Weights of a small transformer language model: 19.4M parameters, RMSNorm before each block.
MLP neurons of a small language model. Each row is named by its layer, matrix (gate and up: input weights; down: output weights) and neuron, and shows model dimensions 256-351. Each number is 128 + 32 x the weight over its row's rms, rounded and kept within 0 to 255. A neuron's up and down rows have the sign that makes its largest values positive.
A block is one neuron, or neurons of one layer that tend to fire together. After each block is what it responds to, as a language model described it from the Wikipedia text at the highest values.

L2.gate432 [ 94 108 149 112 112 104 111 130 141 127 206 150 117 159 133 100 176  39 132 126 128 167 125 142  97 166 164 105 160  77 139 155 144 129 116 114 178 143  69 122 117  73 191 129  87  82 135 103 137 159 130 153 141 136 132  96  77 148 138 126  96 105  69 124 140 148  91  89 156  73 161 163 131  76 149 162 112 100 174 156 205 137 119 136 117 158  95 142 100 114  86 150 140 144 106 137]
L2.up432 [161  95 154 147  79 120 129 123 152  93 126 100 133 140 131 124 153  65 144 152 103 114 142 162 123 136 130 156 159 131  91 112 148  85 157 134 124 112 103 127 103 153 121 139 146 146 137 127 109 134 152 135 156 132  81 176 126 131  94 102 159 162 145 134 145 161 120 127  95 130 157 136 146 124 110  78 151  64 106 168 115 137 152  56 100 101 162  84 175  99 190 143  90  67 141 165]
L2.down432 [197 138 115 102 145 137  70 151 110 137 126  65 105 131 175 128 126 190 133 118 152 110 138  78 144 133 130 108 100 126  98 120  54 126 125 110  90 148 132 104 103  76 120 134 155  97  92 134  95 138 154 136 120 130 131 135  90 129 148 132  92 130 136 132 146  98 120 141 135 135 141 127 126 131 197 132 119 140 143 128 147 146 143 198 137 158 113 186 122  65  74 126 154 196 121  54]
Verb completions before objects. Final piece of a verb, often a suffix like -ing/-ize/-ise after to or a stem, expecting an object or clause: real'izes', occup'y', to' identify'.

L3.gate208 [131 170 132  99 160  67 128 118 112 146 151 143 132 131 121 139 151  41 139 130 148 144  45 111  66 186 142  74 124 135 121 118 158 170 126 153 119 160 148 146 150  95 158 126  96 154 169 180  99 110  73 160 122 160 154  91  61  89 134 125 160  86 119  81 207  48 120 123 200 110 141 131 160 119 150 157 113 113 176 145 193 132 141 133  99 187 139 157 148 126 164 102 104 126  86 135]
L3.up208 [103 155 140 107 118 144 117 192 145  97 108 142 152 125 179 113  88  95  86 142 146 133 109  83 147 145 109 106 146 143  93 100  81 114 123 154 103 129 146 143  56 158 118 141 128 100 171 155  93  88 158 159  84 109 125  93 123  80 146  73 182 114 116 113 215 119 100 141 152  93 193 158 185 110 131 181 162 138 152 100  92 132  98 147 171 127 110  95  69 194 166  79 100 111 128 126]
L3.down208 [130 104 105 142 124  99  86  86 118 176 187 145 139  96  72 141 110 131 158 160 130  97 142 147 137 113 149 180  96 111 126 141 177 124 118 119 136  95 107 138 158 128  57 137 126 163 124  77 122 110  93 116 134 118 196 140 136 129 132 143  78 178  89  93  69 151 134  79  98 156  71  93  61 132 153 131  94 122 154 179 144 127 162 120 188  95 146 162 157 130 120 150 106 145 140  61]
L3.gate459 [169 192 160 147 179 181 162  95 147  72 185 127 135 156 146 166 116  84  87  97  77 148 129 162 141 127 157 112  95 107 104 107 119  87 174  94 119 124  55 197 101 178  95 140 111 143 135 121  92 108  85 111 135 113 159 122 157  70 145  79 143  90 158 160 154 134  79  91 150 190  79 147 101 146  98 142 144  94 125 107 106 143 196 111 143 131 147 130 167 111 194 132 116 181 118  76]
L3.up459 [104 150 152 111 137 143 111 139 103 111  59 168 167 171 115 154 163 119  89 106  99 170 134 108 158 190 175 108 120 159 190  86 228 109  92 161 143 109 101 116 147 138 138 122 124  82 142 137 126 162 125 125 133 102 133  40 112 155 110 146 132 122 168 164 163  99 180 102 156 130 152 117 125 140 145  97 225  87 148 167  55 101 123 129 148 117 204  96 157 179 135 151  92 159 127 180]
L3.down459 [ 91  77  99 149  96  87 131 106 154 138 161  97  83  98 119  58 170  86 178 123  98 123 145 141 110 109  83 163 165 155 127 146  98 125 121 149 193 126 139 200 165  82 157 157  78 147 121 111 113 131 107 155 109 183 100 136 113  92  87 146  97 130  57 109 181 127 145 168 121  67 141 111 153  97 111  70 135 151 209 198 138 141  61 147 118  67  67 169  86 118 102 117 169 130 141 153]
L3.gate512 [146 136 137 167 167 156  93 131 127  89 111 173 126 121 132 142 118  81 126 132  92 101  78  68 171 178 144  73 103  79 154 165 121 149 117 114  47 126 160 137 174  70 182 154 159 183  96 142  86 136 120  88 139  70 155 102 154  83 127 123  61 114 139 129 136 102 107 115 180 132 123 170 155 131 133 177 165 121 121 175 138 150 137 125 179 125 206 148  66 119 122 100 132 166 170 148]
L3.up512 [104 187  85 159  89 136 135 108 172 136  83 166 106 160 189 133 100 124 159  19 131 141 195 109 168 127 137 129 144 168 132 157 188 156 190  99 136 182 126 136 113 140  97 110 144 144 143  62 120 102 125 140 130 109 167  94 134  52 175 121 139 113 145 154 125 151  76 137 129 120 121 142 103 101 194 152  92 208 146 166 145 117  64 193 137  97 139 127  91 114 193 147 105 120 109 201]
L3.down512 [ 93 199 103 183 116 189 134  89 115 116  73 197 180 157 117 110 140 100 181 130 117 101  89 154  63 103 110  95 154 192 173 133 196 124 103 146 150 131 144 143 105 169 185 125 110 120 139 102 181 201 136  98  55 107 132 176 140 163 113 147 128 181 158  93 102 184 142 175 122 149 171 150 133 130 102 170  82 120 144 169 166  85 140 121 132  93  90 106 113 142 144  62 102 202 185 140]
L3.gate749 [111 111 150  76 118 150 134 102 130 142 108 106 124 168 117 142 119 172 172 176 122  90 140 160 166 115 158 138 181 119 111 160 133 179 155 182 124 135 102 171 106 119 129 130 106  96 160 137  84 142 163 187 143  69 126 119  80 169 138 153 128 159 146 143 118  93 150 153  94 164 115 143  89 193 147 141 164 123 106 110 134  89 145 131 145 131 157 159 127  82  79 176 138 194 114 151]
L3.up749 [ 76  94  78 109 104 114 113 130 118 158 111  63 113 110 171 120 145 103 144 160  81 135 157 141 166  92 122  90  97 153  94 116 151 162 143 167 200 128 126 140  76 139 121  84  90 173 201  82  63 133 175 106 158 160 126 127  97 106  91 123 124 130 143 108 125  74 130 156 176 107 146  76  67 155 116 135  86 132 103 100 108 127 141 102 156 145 117 124 148 117 121 121 111 170 161 159]
L3.down749 [180  94 145 147 158 152 146 132 123  92 117 198 157 135  95 129 110 136  81  96 146 131 112 137  87 140  61 155 106 166 149 135 120  93 110 128  80 142 163  96 126 174 130 132 149 122 112 150 125  97 129 119 210 105 167 157 140 101 185 171 106 164  92 123 123 187 129 114 101  87 118  90 176 143 112  81 124 142  47 181 133 138 123 118 136 141 136 166 112 128  82 140 149  87 126 109]
Separator after digit. Separators right after a number in tables and lists: thousands commas (1,849), row-number pipes (6 |), track-number periods (4.), and "of" in "one of".

L4.gate199 [157 104 127 159 129 110  89 191 122 142 104  83 185 149 111 178 169 105 159  96 137 132 142 106  89 202 116 118 134 106 129  94  95 116  57 156 176 156 124  88 115 130 105 177 128  97 176 145 130 123 150 165 100 129  90 151  88 121 164 140 147 159 156 166 162 110 130 122 132 109 149 107 133  98 160  95 147  87 144 114 120 141 132 139  83  99 172 136  65 195 110  66 120 121 172 157]
L4.up199 [136  98 105 180 104 123 125 103 124 151 127  50 121 145 156 192 138  45 115 125 142 156 149 149  49 161 113 119 148  94 111 114 138 101  87 140 109 206 124 122 110 173 105 175 103 146 138 179 123 116  91 129 108 113  99 205 116 124  92  98 145 120 149 119 166 157 102 104 164 129 125 137 136  74 122 109 169 164 180  80 137 116 105 142 106 128 157 167 100 170 145 124 160  95 165 162]
L4.down199 [143  97 127 101  75  98 112 112 122 134  98  99 124 160 113 140 153 136 125  95 181 143 152 108  73 130 171 121 143 114 148 127 108  65 139 153 103 138 151 182 109  99 160 142 123 163  75 157  84 124 122  83 233 230 108 143  85 195 130 141 167 137 164 117 173 124 139 119 126 123 196  94 136 108 132 147 156 117 184 122 126  98 119 100 137 148 147 182 150 115 135 129 102 120  83 118]
L4.gate221 [ 93  89 123 198   2 103  91 134 178 100 109 116 119  87 148 125 141  93 117 173 177 122 138  99  98 129 111 111  81  84  96 108 146 101  97  85 122 113 123 176 102 118 119 132 143 112 122 150 138  96 116 158 119 195 113 200 117  87 143 121 162 148 113  73 163 146  97 149 139  91 154 137 182 151 165 131 128 128  99 150  82 111  81 155  96 118  87 100 113 110 121 110 135  74 133 113]
L4.up221 [154  96 112 123  59 123  86 148 123  86 120  86  92  66 128 112 128 142 115 126 151 172 144 108 100 110 151 138 162 126 134  98 199  92  74 112 142 120 152  79 125 108  98  99 104  90 135  68 103 162 126 156 155 192  84 218 110 159 109 101 151 160 115 126 123  96 123 149 115 155 163 101 130 109 177 205 136 178 118 147 156 151  98  73 133  99  59 148  88  91 104 140 102 119 141 167]
L4.down221 [111 129  85 117 193  83 118  58  82 110  93  77 112 146 109 144 133 128 147 112 149  91  91 128  94 138  94 110 127 134  92  75 158 122 138 102  99 181 138  77  99 137  96 159 112 131 181 136 113 103 135 116 254 147  95  75  81 188 171 139  96 161 179 140 181 105 110 162  90 168 112 106  93  73 122 108 105 131 217 120 155 184 103  87 141 141  98 157 146 127 162 161 146 163 124 136]
L4.gate234 [143 171  81  88 157 151 142 139 160 145 166 102 148 123 123 191 119  86 139 135 109 171  92 118  98 155 168 118 209 140 129  82 141 151 148  69  82 112 127 108  57 121 179 142 193 121 138 126  84 120 133 138  90  62 122 124  87 116  92 105 116 113 173 164 148 136 143 102  99 119 131 119  90 139  98 115 159 116 151 141  91 104 143 131 162  86 100 107 133 132 204 129 130 159  86 127]
L4.up234 [137 125  90 137 136 102  99 160 185 144 118 113 175 102 114 136 142 104 187 112 148 134 146 120  94 179 130  96 185 169  58  58 142 170 125  85  84 127 125 124 136 122 157  95 166 174 122  84  52 142  71 123 129 114 109 158  86  85  88 153  97 111 170 109 116 102  77 121 189 100 134  99  72  98 129 107 144 112  76 102 127 130 141 159 170 135  63 111  98 136 194 137 106 136 126 155]
L4.down234 [119 137 122 125 179 150 134 127 125 140 121 179 194 195 167 137 140 103 108 108 178 111 107 141 167  78 145 120  72 161 184 153 125 102  92 198 168 136  67  99 201 143  92 120 106 146 135 102 159 107 174 186 198 188 111 153 164 152 160 126 109 181 140 157 111 147 108 112 103 160 171 138 115 146 131 196  91 141 162 186 143 128  81 176 151 126 130 145 139  88 124  91 143 161 105 161]
L4.gate255 [142 150 149 131  86 107 135 163 148 152 142  94 124 131 115 114 128 129  91 101 155 187 103  29 108 149 115  52 165 121 122 116  52 137 112 175 177 145 113 130 185 119 120  96 128 110 157  65  73  85 122 145 111 104 137 152 102 116 107 176 110  90 165  97 140  86  60 111 119 126 113 134 123  81 125  77 166 190 143 136 107 104 109 140  94 127 113 127 155 132 134 105 134  81 140  98]
L4.up255 [125 104  95 115 180 150 133 104 150 119 184  66  97 127 134 155 114 129 115 175  94  78 182  71 180 201 107 124 137 107 146 142 189 114 103 138 122 112 176 120 151  90 142  93 135 158  83 165 182 184  66 158 119 118 132 139 108  92  74  66 159 121 117 127 136 138  87 111 133  98 103 115  93 115 150 132 123  89 168  68 147 142  92 133 121 126 109 135 143 115 141 177 122 177 103 125]
L4.down255 [102 180 145 134 116 135 142 128 134 142  75 112 192 187 174  70 107 135 100  84 142 131 172 159 108  96 174 101 147  97 183 124  88 145 153 136  93 131 110 126  77 134 128 149 161  87 192  92  97 110 134  99 152 119  75 106 122 115 174 153 118 104 152 109 126  93 116 174  74 125 130 106 138 117  64 119 158 134  98 156 128 119 165 160 170 112 156 128 106 141  84  77 132 117 172 157]
Action verb endings. Fires on the end of an action verb, often an -ing, -ed or -s suffix, right before its object, as in switch-ing to, pull-ing a, shell-ed; weaker on of/the after nouns or prepositions.

L3.gate106 [ 59 129 105  80 143 107 145 158 181 102 136 167  75 133 155 112 147 151 138 110 139 149 189 111 135  31 100 112 127 122  71 164 113 168 172 184 162 125 104 125  81 100 112 137 119 105 155 138  93 109 173 169 122 181 130  63  89  93 112 162 105 133 152 158 135 125 148 139 129 149 206 138  97 102 198 154  78 125 173 122  83 149 107 148  80 131 137 137 196 103 120 126  99 101 120 177]
L3.up106 [137  79 179 190  92 154 141 159 107 100 105  80  91  50 113 171 101  81 126 173  81  53 127 151 119 112 172 145 177 130  58 115 134  78  90 107  67 143  74 125 115 142 176 130 135  91 162 169 129 145 147 139 124 148 112 172 140  85 118 151 113 166 105  79 158 115 112 149 168 104  80 126 184 197  70  88 183 157  87 179 165 132 106 159 121 137  85  80  70 101 161 136 133  93 149 145]
L3.down106 [ 79 169  59 107 132  98 142  81 177 190 197 101 135 119 138 150  56 138 121  84 173 159 131 109 135 127  90 135 136 118 162 165 123 153 127 116 138 123 139 138 144 170 111 110 101 141 140 116 116 130 182 123 140  77 160 104 111 172 147 142 155 104 157 178 118 126 159 113  75 154 183 153 145 131 134 142 112 108 161 146 107 124  97  88  95  97 157 116 110 132 105 119 153 125  53  88]
L3.gate302 [153 127 133 130 108  90 105 109  85 125 122 120 159 128 132 136 140  53 122 205  84 102 131 104 111 114 144  91 170  72 111 152 137  90 126 131 152 146 129 125  81 126 134 192 191 114 181 129 135 163 128 133 147 102 112 156  81  93  70 139 128 131 138 135 155 116 159  89 103  95 181  88 150 155 158  99 128  84 104  85 111 135 100 114 162 146  80 145 129  78  88  97 146 155 124 203]
L3.up302 [ 93  77  86  73 156  78 160 121 168  93 189 150  85 129  82 113 143 121 192 130 131 133 135 155  91 145 118  98  94 103  92 188  79 138 102 120 124 140 151 158  97 122 107 142  98 142 173  73 156  63  66 135 155 106  89 119 184  67 129  83 114  78  88 106 101 105 121 176 181 146 143 122 157 134 138 202 135 123 114  60 123  98 110 133 142  58 127 182 164  81 104 137 119  66 105 118]
L3.down302 [132 133 131  94 126 154  64 129 130 128  95  89 199 110 152 138 116 113  88 154 150 132 127  96 102 146 157 110 182 145 133  94 139 108 135 110 137 125 148  51 133 133 153 173 183 101 132 157 137 127 186 123 166 126 100 134  97 158 131 134 129 123 146 191 151 130 126 116  87 142 179 166 135  95 125  69 165 135 174 149 135 166  90 110 161 174  78 151 131 159 109  65 126 204 108 125]
L3.gate463 [174 188  80 172  62 201 169 103 120 118 104 156 116 124 116 118 119 150  94 144  79 143 113 114 107 153  85 158 128  83  62 128 158  97 119 128 147 152  78  94 214 111 148 162 144 128 109 119 104 108 112 139 107 175 128 131  71 105 126  67 135  93 109  99 152  70  53 153 165 140 109 131 143 130 156 148 123 143 108 108 142  99 104  91 107 107 127 119 146  99 164 155 119 116 120 200]
L3.up463 [138 131 129 129  76 170 133 153 111 147 123 138 135 130 185 130 164 142  97 110 122 118  87 122 124 117  93  91  95 156 156  97 118 114 109 146 112 166  66  74 150  80 135 117 198 122 119  86 135 159  70  96 111  90 133 102 112 147 131 164  85  93  98  71 120 129 115 204 135 103 120  90 168 121 121 117 163 189 102 161 134  80 151 109 118 129 144  87 117 175 183 133 174 151 162 113]
L3.down463 [180 108 209 133 194  98  97  97 138 126 105 167 129 138  79 123 116 103 102 104 121 112 142  83 135 112 163 177 126  55 110 175  95 143 156 123  80 115 163 180 125 106 152  58 138 136 133 185 105 103 183 173 145 113 112 111 170 132 114 115 133 178 122 201  92 148 161 140 163 110 105 115 136 157 136 133 182 169  62 148 174 133  97  99 129  96 125 116 152  47 139 108  94 149 164  99]
L3.gate536 [176 119  88 127  95 121 203 136 175 146  97 101 126 110 138 172 156 127 100 134 139 122 159  69 138 176 126 161 148 122 125 124 181 122  60 113 173 198  74 129 144 158 118 137 133  94 130 151 130  95 124 204 203  83 116 142 119  80 115 123  78  77 143 151 184 102 147  75 108 152 108  69 150 107 126  65 125 130 117 109 129  89  98 118  47 160 105 146 151  99 157 114  82  79 147 176]
L3.up536 [ 99 101  83 118 112  72  70 148 138  49 137 114 167 121 121 147 164 124 169 141 131 146 139  79 113  88  64 126 119 107 116 124 135 137 155 106 177 124  59 108 165 118 150  96 165 178 118  70 118 163 138 124  98  81 162 125 114 190  91 152 111  89 113  89 147 172 155 181  76 113 139 138 122 149  71 178  68 131 149 182 145  96 174 124 142 110  84 129 157  74 140  56 150 145 148 155]
L3.down536 [110 150 171 163 157 187 138 112 104 160  96 116 126 162 155  60 100 170  96  92 105 134 118 169 101 171 199 168 127 146 146 163 117 126 133 132 101 152 165 150  85 128 108 149  58  69 145 166  99 140 110 136 171 115 103 191 138 117 198 106 130 164 162 135  86  84 134 114 167 136 129 113 125 121 179 135 169 139  86  56 109 116 124 141 106 126 153 109 129 130 161 198 105 173 100 107]
Verb-completing suffixes. Suffixes ending a verb split into pieces, mostly -ing and -ate/-ed, that open a verbal phrase as in hoping, removing, eliminate, plus infinitival to.

L2.gate483 [ 96  94 137 147 102 127  66 124 145 141  95 156 104  72 193 117 102 122 148 196  94 123 163 140 131 124 118 116 112 132 149 141  84 147 129 127 101 120 151 115 143 119 171 164 175 136 161  99 122 108 181  69 100 113 123 105 166 127 111 153  84 139 135 128 143 138  96 123 205  91  96  73 184  70 163 136 101 150 166 165 142 143 109 127 109 116  54 132 101 122  76  99 122 145  92 119]
L2.up483 [145 105 122 111 100 167 140 115 162 143  99 162 140 109 152  96 138  96 120  74  95 133 105 165  97 148 158 123 103 169 133 112 114 145 115 128 129 123 115 189 121  88  92 139 176 171  88 138  78 164 128 130 139 100 132 131 116 126 142 151 100  92  71 183  91 115 127 104 195 159  65 167 140  70 152 116  84 123  80 102 143 108 128 198 106  61 123 120  85  65 140 146 150 125 145  93]
L2.down483 [107 178 136  99 115 183 156 102 118  66 190 140 181 169 105  95  98 121 156 133 134 114 158 145 102 109 154 174 177  38 109 140 155 193 169 139 109 132 136 111 110 127 118 159 104 148  84 117 180  87 155  71 129 132 162  92  98  91  90 152 182 205 103  94 133 115 104  65  52 190 143 139 110 127 109 183 112 149  87 130 124 138 152 103 121 138 155 155 150 127 141 101 142 132 192 124]
Separators inside numbers. Dashes, colons or commas right after a digit inside scores or numbers, as in football scores 1–0, ISBN 0-273, times 2:50, 1,487.